Weights of a small GPT-style language model, trained from scratch on English Wikipedia: 5.47M parameters, 211M tokens.
MLP neurons of a small language model. Each row is named by its layer, matrix (down: output weights) and neuron, and shows model dimensions 0-159. Each number is 128 + 32 x the weight over its row's rms, rounded and kept within 0 to 255. Numbers have three digits each. A neuron's up and down rows have the sign that makes its largest values positive.
After each neuron's rows, "fires before" lists the tokens most often just after its 100 highest values on Wikipedia text that the model never trained on.

L2.down538:034181138103127169096082104123171092142117094117118099174114179127143093163199132164184140105115135129128100098110081147160130140143134064165077146120101128133156129097189075131188103148150146129173150114096145191081095119131115148151108118121145112055167141155060150167114185121159081114150083140147120151073116123115118114086166061101135196126132133150172141129120116142129186099105122122117088091117152077114123089067126155090148110174102130172129146117185105166123172164090106
fires before: " |", " (", "\n", " Wh"

L4.down579:140136090131151155159072185158119109105152176080120080166136137105165108098112171115088105140108139125156124136175172136112155130153106092116102095151152092139129143115085124101151140139113205168089150133097143103136134146179142107170171121121138129067147119105122138130124067077119207094172178147162132114160056084177143168078098111133128100202140080071209127175166142130106086117122101124182138160138080159195157134126115189124143163121131110089113112142101114174118192164119180
fires before: "-", " "

L2.down161:125126098099125118081138105143073132113161137174192052136134165123047081152147111158130155144176165094111132152107165117131132142111103104111108142127108150135109125143153118124130128127117143161159119078120087166117090139125079098081114124113175135148146123138143210103128126112144161133102083106158136164056150132189129087142134146089185151172105131125163113105122092134095160124101109212123092121110062136128101190122062176141141146034100076040151146072147103116127109161186171
fires before: "\n", "==", "\n\n", "On"

L4.down127:123123078085102137105164093115138080142121123123167124109061118131134080146127148105114095083189081186130126157049119104105117080038158136139122168129114167142136140177137172116158066075103112105075095142124119145121124124116124115115098066132085164138164168166126163107118171039107084120135106060168097134108106154149097116169103114145138081151138178126108116157189135145136113168145133101159077141163132138165137135101178119138179107153096146128103103149131188085102209180112085
fires before: "\n", "\n\n", " |", "on"

L4.down135:164128105131178204116135101120152087120147179137119087154114154128141081171072097126123124135154095130133168139051098145103157149142143135130114096129203056119155183191090148105151148084147161145114117143101134110106159095106127137193094145121102103134104113137058137178147186125137090106121136124057134125108123098174109133139112146186068109117114134128159196156154147098118051116116151099127107100101083163148144101113115198171137138115173118122111106076060102105139186159189075
fires before: " ", " USA", " JP", " A", " D"

L2.down249:082157144141135191156150126148158206069128163136074116150194058102139139106117090142109154078135112118108088109069170132195146061123100146095144177117139118118115106129111139174158127144183152110081081135162130177116113141128093146115131111136110106107116142127096086137186102092079133133131179144125137087094122189126116115095156113129105117189077182157103125179103137122172120096144105045105180153102180094095110110124099143058192161112159094150096088153120078106161121133142107
fires before: "-", "ient"

L2.down77:139151144144128143140121112088143103171176096135074077113141141051090155110111139159098125121161139117143083083164125154133072171127135101148062104109083107171121169106069150100177159160117175107109078164151116102114148140150143106150167155134162098086081154123121183134087126137140157100062200073129115189088066136124085096158110187121108086194203107141090130080162125120144133135148105097167165109134142171130079078125110088147170076130161099091089145112126104136101084100116148
fires before: "s", "C", "ers"

L2.down283:111185126174057068147132133148123128134160166157068126171140125150085174107147153085127148148169169129137123111183078133100150171079133180133085110145092132141166156141154160086149119173102071079076131148128065124150166105140082086121087110187117080152136139174124211113108165131133091104087137100120152099092147097120084085116139105180128098136097133069107153127109099107146136134158121148092153133085181099172132128104205139155165142168085114166033110137129134121106139166127105
fires before: "s"

L5.down327:103086098104115100157125148141144128108118112081152121114116176111087106081096160162130174095072120137125095085151151123127054150156166127173137175108151108094087186103165150114136127110162111204072103166130105112124148119161113154103080139102103085080112161100183092085115173075157127136087101175128111155128103160152105097140178131123191149140136075142161070073129077083127140214065117143143123120103105126045095125095143071135120113134124142141122145109169126162162060077127162
fires before: " ", "\n", "s", " (", "i"

L5.down116:098167165116142142092139119099086144096083097103143043143092120174171087119117119155104172136113136082134111163193148170128153096076114096112178118124118148061147095112110140086112149113216150197169094133153088107162143134116179067104152169164120121153178094061136099141115142084103094115095123168129122097179081156137172147176145156145081163101150163141093161089106134136131187128103090095138145078124164169098093108185162089140089088066122117123159112136130120159119162144112142
fires before: "ed", "ated", "ation", "ate", "ating"

L5.down139:118119110175102137095138144117121107143114138085140157130126136108110147140202185114095117160110154174114087137099170087116057080159139158157156190153098089097141168138099128179115119146119116140112096164103165144124137091173087146123096167159202069092075156089181131191100124081155168128109137148109140133095092123133139084117108154141109165090125097072087115148113160107112100151154088176167099173155070037177112122157122127179142154172154085128141047134127081113150127177089138
fires before: ",", " the", " ", " to", "th", " by"

L5.down153:120134125122107140129094184151124072111155138094121043159128062132088133083079131079175140189140128076178060123176126167166082169115165170153109117142077126152110133129189102107100134159111167100150173127135125159111166139196107147126201173202112107091107120113143111146132102179142130146069151070129157095171101148145163120091115133119160154149132104095122163099152105147102144134146129127150083184128160157146075147124142187189099163115132167085080131124135125108136174191150098
fires before: "-", "|", ",", ".", "–"

L5.down273:117118136126143089149129108160127117112064143119092107176094171163151119141104123154055095153122130148145161121115132131104036117160089061159082056101109077083139136192184115080138107157091136132163158131120109121114160106086110122081182140153142146059158139107170156093060129101129149101190105097115099124154108184142137090078138122080133125077115130179144137104058120163085166122156159168093167135108162069120112088178124090176191145140120155122124116097159141142170147113136099
fires before: "\n", "\n\n", ":"

L2.down67:070152152156162055111125087124129161136144170159157084110158099074123199131141112135161157085153133121145096153121164112187055182115131133101118142100103168160134151068099133122142127187181128108181131037142127172123103152157126126119124104104128171094145078124126194100162111144132104099107065112112125147143186177082109141097113155109144114137106126198128094113030100136104178127096151124077171148144177041110138163149154133137093155134093150116166137108136142144128170137121115
fires before: " was", " is", " has", " received"

L3.down625:139134141114148169151169094107145119126124113129114048176205153104118147070124109138146100196093100123099095111121117094137115066097135104083099125157122117175102125130177156155105071178147127131219156127174076115122129072159192131109172126146136102122099134157115163067150034113111125126103167088134150124099156189156065125117165113173168133110120114125120088179146137098117129154156135128113153158165109145187148134125067165142159127106095099143117193127066142071158085111099145
fires before: "1", "2"

L5.down323:211151102131122080142102154132127198159109116184114113110099139151104121145104163106040085195142105100137148096164119135132118111092143139182170097135177114123144117107107132078117075073119074131158120112152096070136145161132187162103099112118158120154163166144134114139119118099125122106145121150146101090141120037125139074129117100146150132111070089113086110106147096137147102156193189131073182131067168100155085146180097168147077088117086172108176077139127124147104160169158116
fires before: "s", " not", "ay", "ct", "es", "ad"

L2.down389:130064139137155151112122153086139194104107177142134135157156162160175121181145151110193138140165172155081094125115152136124163114112162169155169138100129104148062155104134102178133107100144097153115148150155111171053123089169099130158072124151125176122175213083125094159125109136179071048115162153140139146104073151149129097109160114051116147151138206081152135107127113184122162155173133127111110180118123115112158170133143101184116083157119105089123128107165120159161104163106090
fires before: ".", ",", " and", "e", " b", " to"

L2.down442:154080142129180133147048128122133091057095102147152162135059113139150137128099180133153135061108109119094163125132096081139151195112141107120118138075120134183143150188184170137157082071165146117083090163117130138124116117152134096143171161132150200057093151150160098118093163179157071143108083132151166106148135104179177129074125121143103152149145099117140127094125127073151164090126101127096075151126140157085182157134167139145142155126110114113146192072117102102203149128108129
fires before: "-"

L5.down468:107165151111132124172125080127076093113156116125082163115197176171147137148159138075115070094128144116175144172078077079136109118105149118095083118103174128148101085077139176165153178156124103127131163109086168129147179124057065122071161115096122167110110132131214101099096108118119073196149110106154138092118120206112122148113154112143071150118203099154091151159096090131111163095145092164127124113152132151156124102152113142127117156153148181123131143134156144072131108179097077
fires before: " is", " was", " has", " are", " were"

L3.down294:171102105124122154137102134075135134126096119135165083100146098111132083102153155127214112107074126120113116110084136178109130146116122110132122142163108148150132078186126047103187039132168092146141189176145109111166167171100153164121161086068157095085128136130149090143126036123123084159169090133126145109101157147138138201105152102166162214066071080131159126144096176167069141128160123109140134122103084124128132111120101104129130116092090125130165163121125091116097115127093167
fires before: "\n\n", " He", " In", " The", "In", " F"

L5.down204:154136069150067121099087130146157137145082113148077154150163191101135103097120150190190103103134120131178099155120128120148109093132156054198122082072138143087167152133136134135110090154186069094187131107119124202100154157111203124160174115116141101119169150095152143109126138125137114104180122109110096115127124095106142145108122154104167078120135093200162143112108111100073145045104120130134168192141164142133128157131148160113107118083134145152164113137104102100138023096154121
fires before: " ", "\n\n", ",", "."

L4.down608:094178075146142127093140100079115156142186088175156170081149159131066129185136149138129129128108155143151172099142142106180097147092132093143100114152145088148101133119104103139082138119064128096168161071163118111117171156169185129074087093111110125154147148134116120084122108149112171072145190170126082211102125107104167137165139104123141108104136161116135138117121152105121144111140096118120133129108161115107146168183190127153159158176182089147109184033102154040178127151162147
fires before: " a", " the", " of", " well", " he"

L3.down603:131150128119135115138125137086201148103146163172146141161098179190157125133070151077106109147117111110106119128047087112123150173172109069147095140112108134161090103101202142140157077139094161138151148121131089170095173174157073137097118174111126059171133189109117134147173100093141162105083140160117091116057100093187166122081134135146130122153144211103145107136125113143102151121102096099139120128170176083143140166136107120155159171099118097146150104150133093197060147130079167
fires before: "1", "2", "a"

L2.down226:135123159179136171098102193128119112113080126087157115143156126182160118121140122098098117138073147099138124059148148126138151149178151098120150157134170114148157161153093105043130177094098158202151090102130117061092187106136136128192161100119106107103182071113149083110109100172094150100145176144118157128112078109096137133179090144172114129158164135165113110186184137164122095165100085141161090098157098151119130148145103096144146168148109138066151196076133197091097123172134135
fires before: "|", "M", "|---|---|---|---", " "

L5.down581:147099111112173113137094133188168101145102123133115141115155126101124156095109118142181120136160149141157158138091095143069119156191099093117086157141180148095087124179145141131112131132134062141068155156162082157124146173149076093109108203095128121117117101106117087123162190117108134118142130077183121054118125170080120118116154065099099133091156123173169136100151055116092147126043149118182150068096156195100160104159193124143142137130134134188133136118171159147126183150102163
fires before: "s", "ro"

L2.down516:138120099097151119176168126095108156122109067158115097174076129142179176092150179165085148078088110149137184155140119159047149113065085121139089161137135113075132141105079130085126134172112111116174111134139164165190117039135201076182194154148106116137106115109072131150106115155114103126146132090147080111139109159175126077167125105075111068116166132139088132145137153139149118142136150104124122173154134120111160105129154124179138101171123114119091066162140104079198112161114153
fires before: " ", " the", "an", " of"

L2.down91:121125204105118226045095119137128120159154190169100157155093157107124113111105150077166150145086039170092101154129145115080157172130068095120128098116144112136202104158157086116155130141121117150057155119141098120133161132180112125127181139139139117125104177089136084120127139138083123168054159127130108100129149113133118094160095122100103163152122135088135163106190154101163121147085111128099078078153167141099131145124183118117171118089143106204160142111129112123085111067163119
fires before: "-", "|", "S", "("

L3.down81:156148102077119194096140079111126104133120125117146128134142159145145107119136117175183112119162153132135124129183136109135167122203159118145142136114092181141082148168070119126129123118131128160139100057081231106122092160143107077120158093129131143167159127103161093146088095085144129122220131156186120145101104088091147150077090107109090133169115175167080092094090074187097118154096193135103139172135174104158134120110121117148112143136058112076139125111176129092210135124128098
fires before: " |", "\n", " ("

L2.down257:121093143106144102101185153129165110079158151100176112154124148110159084162131112139192082123120180108089115125161117091110172156186103176165193124141140082151146195092111116119181167111159125153202155092103128064128142068092118130148145145110098112107151112085156131142148094123115082085121138086205146106116120133167119115128107133150145157108129119161149139196108142179137165160198144180086101094139101121135141134155117170109122124158088147070150145094216170159078166188138126
fires before: " ", "\n", "om", "\n\n", "um", "le"

L5.down550:091102103129116091120147136127100112118179122153146144133104150142110178136162141075165123144166187159105114088143171148142101117113121176096149174132161150159091152082104094132057149117122110148160102127135099079104152124142179054078124084111132088109158089106137116142097107162106118109121072098112155109119139101069127197141164062128114096125172153114171165126166185123097204140067105134204204106125158156121178124162202132139146174126162134112070170188117143094124148090150151
fires before: " the", " his", " them", " which"

L3.down627:136160122047124073088091077156088056137071128122073128157084097143152106119115094096160113108137152166173144110136121108101170147132159163117159157186146139060092179137129133091140117125164110146118124071066045145125186152181108119126182131203115150188130122113112173075127123151127107112094139141151131140141095165110048092163107158149111116129143153148119091121140169086177116115122136080057137124159085130128117124060126099144108099139088093136126130119138133084169072131154088
fires before: " ", "ies", "ly", "y", " ("

L3.down121:106159142160147079133084163164124114092166089141075087111128107196167135150089118123128142112125147109149095135179079148184158154146108093107105129122187063225117118122153165117135133087125195171090167134105157148194149180088104152131075124143122096160158114147159171104095082115094113146151152109140153147101126128154138116021087094103103154114132116133211114128099122122094166162121099134104087118188158163132140114131116175092152129099118160137085100104074112130133191145116185
fires before: "-"

L3.down485:128195133088159118153079172171144106066100148103095081120117147176094087089129159069150130128100114121182127121130109146178160105128102113139170138088196090145094176080126115144160129153153134128114182133114116062134148118121128140144106163168134105075136178171161149152188119125148091098071151146137150131127171079148103127100088100156120119108141124171144105136118157164086135206107060080110125059154132130118128151162100131131111168145057169111192055073128142145099140174109078
fires before: "s", "\n"

L4.down312:186095116102132150153115093146166056153150114072148103114096091133145098118135099185172159107202152107162135120126059098145077147083136152159118087142072080135140132104052141113125109177180116151168141155117144150097110158147147145143191176141098122129160152150139127122099074090179186114116135143108141083123171116125135130149117139114121160131112086109137174184154106094184089063091140129141155194116169078113087141096127141144125064114126080147105114118139075148141136076196196
fires before: ".", ")", " ", "\n", "im"

L4.down520:136179121147187131133145109099157109090089150085148072143158131125158148121108146092093088128125083159104117139160142103042161129130171109116126081138163165126161134137102145148096164127100107202095116135113141093081102155173084110123170111181152081116078121110175100077147089168113172116130140127170119151151158101159093143155142139119097063125150145100183093138113124114210162133165094114122105082115151075105126145126165114077094126092107129079166096148158165040186082183184102
fires before: "|", "k", "x"

L4.down343:136175117053095162074124137046086133216122195143181209110130152109130125139114193160150142120060142151158141152122108112156151092152093138122154146145140171148124107138133100163128143130084096148144118105194121089105126177115130126091158153123086137116170145145110158081101130202148160092182146192065081134095116138116116150133160163072134137140195150124127126130147108117166040114095132137110190100134150153084123167130103113173134076130115118096090113127131159124127103105114075
fires before: ",", " the"

L3.down252:155151126128131120110113150113041084162085129109084185115184159140161121123156089137171112164084196128176147071106102118101119097151146106144062158215138177156124140138175164133082168076116093092120150099128137094134137108181095130105161138103119182194116117183183187088129078082117169099130122149186059122127082154136120100158154121121072146175129139157114112124092160129135158093110118125091097135098120125108139151120146113121098129173217152172132132129172149105146145111123081
fires before: " %", "\n", " W", " N", " G"

L5.down125:152098128196132087181129139122147074103073182146050154084147148121133150102172112090139191142101050120106100143123107128078157165138153159157114115133106100067132066180086096132097175119156095105119073138042070140128138150116131167106108151157150132068104141101165138129088133106179132128166156120171151114094108161107095159135117132104111092077102169158139142109199161075128120154130101145143132098122218113147120132092120133121164136147144130138070101114054135169161129137087137
fires before: "\n", ":", " a", " an"

L4.down364:073099136134132116134145111132077079164123124151142128101130060154085094115101145085143115124132184104095148119124108182118125088192084137209096176128181127128090144101117134108143139189050096152106165139110130156128141112149149151060152196086088067178130130151178068104171090176172084144123134129117175113126099123167084108156118135116138082119106133098168132126224105161134102153158132134183126166117111135171119114121097107089119093101147138079031148096126133140159116147130121
fires before: " the", " "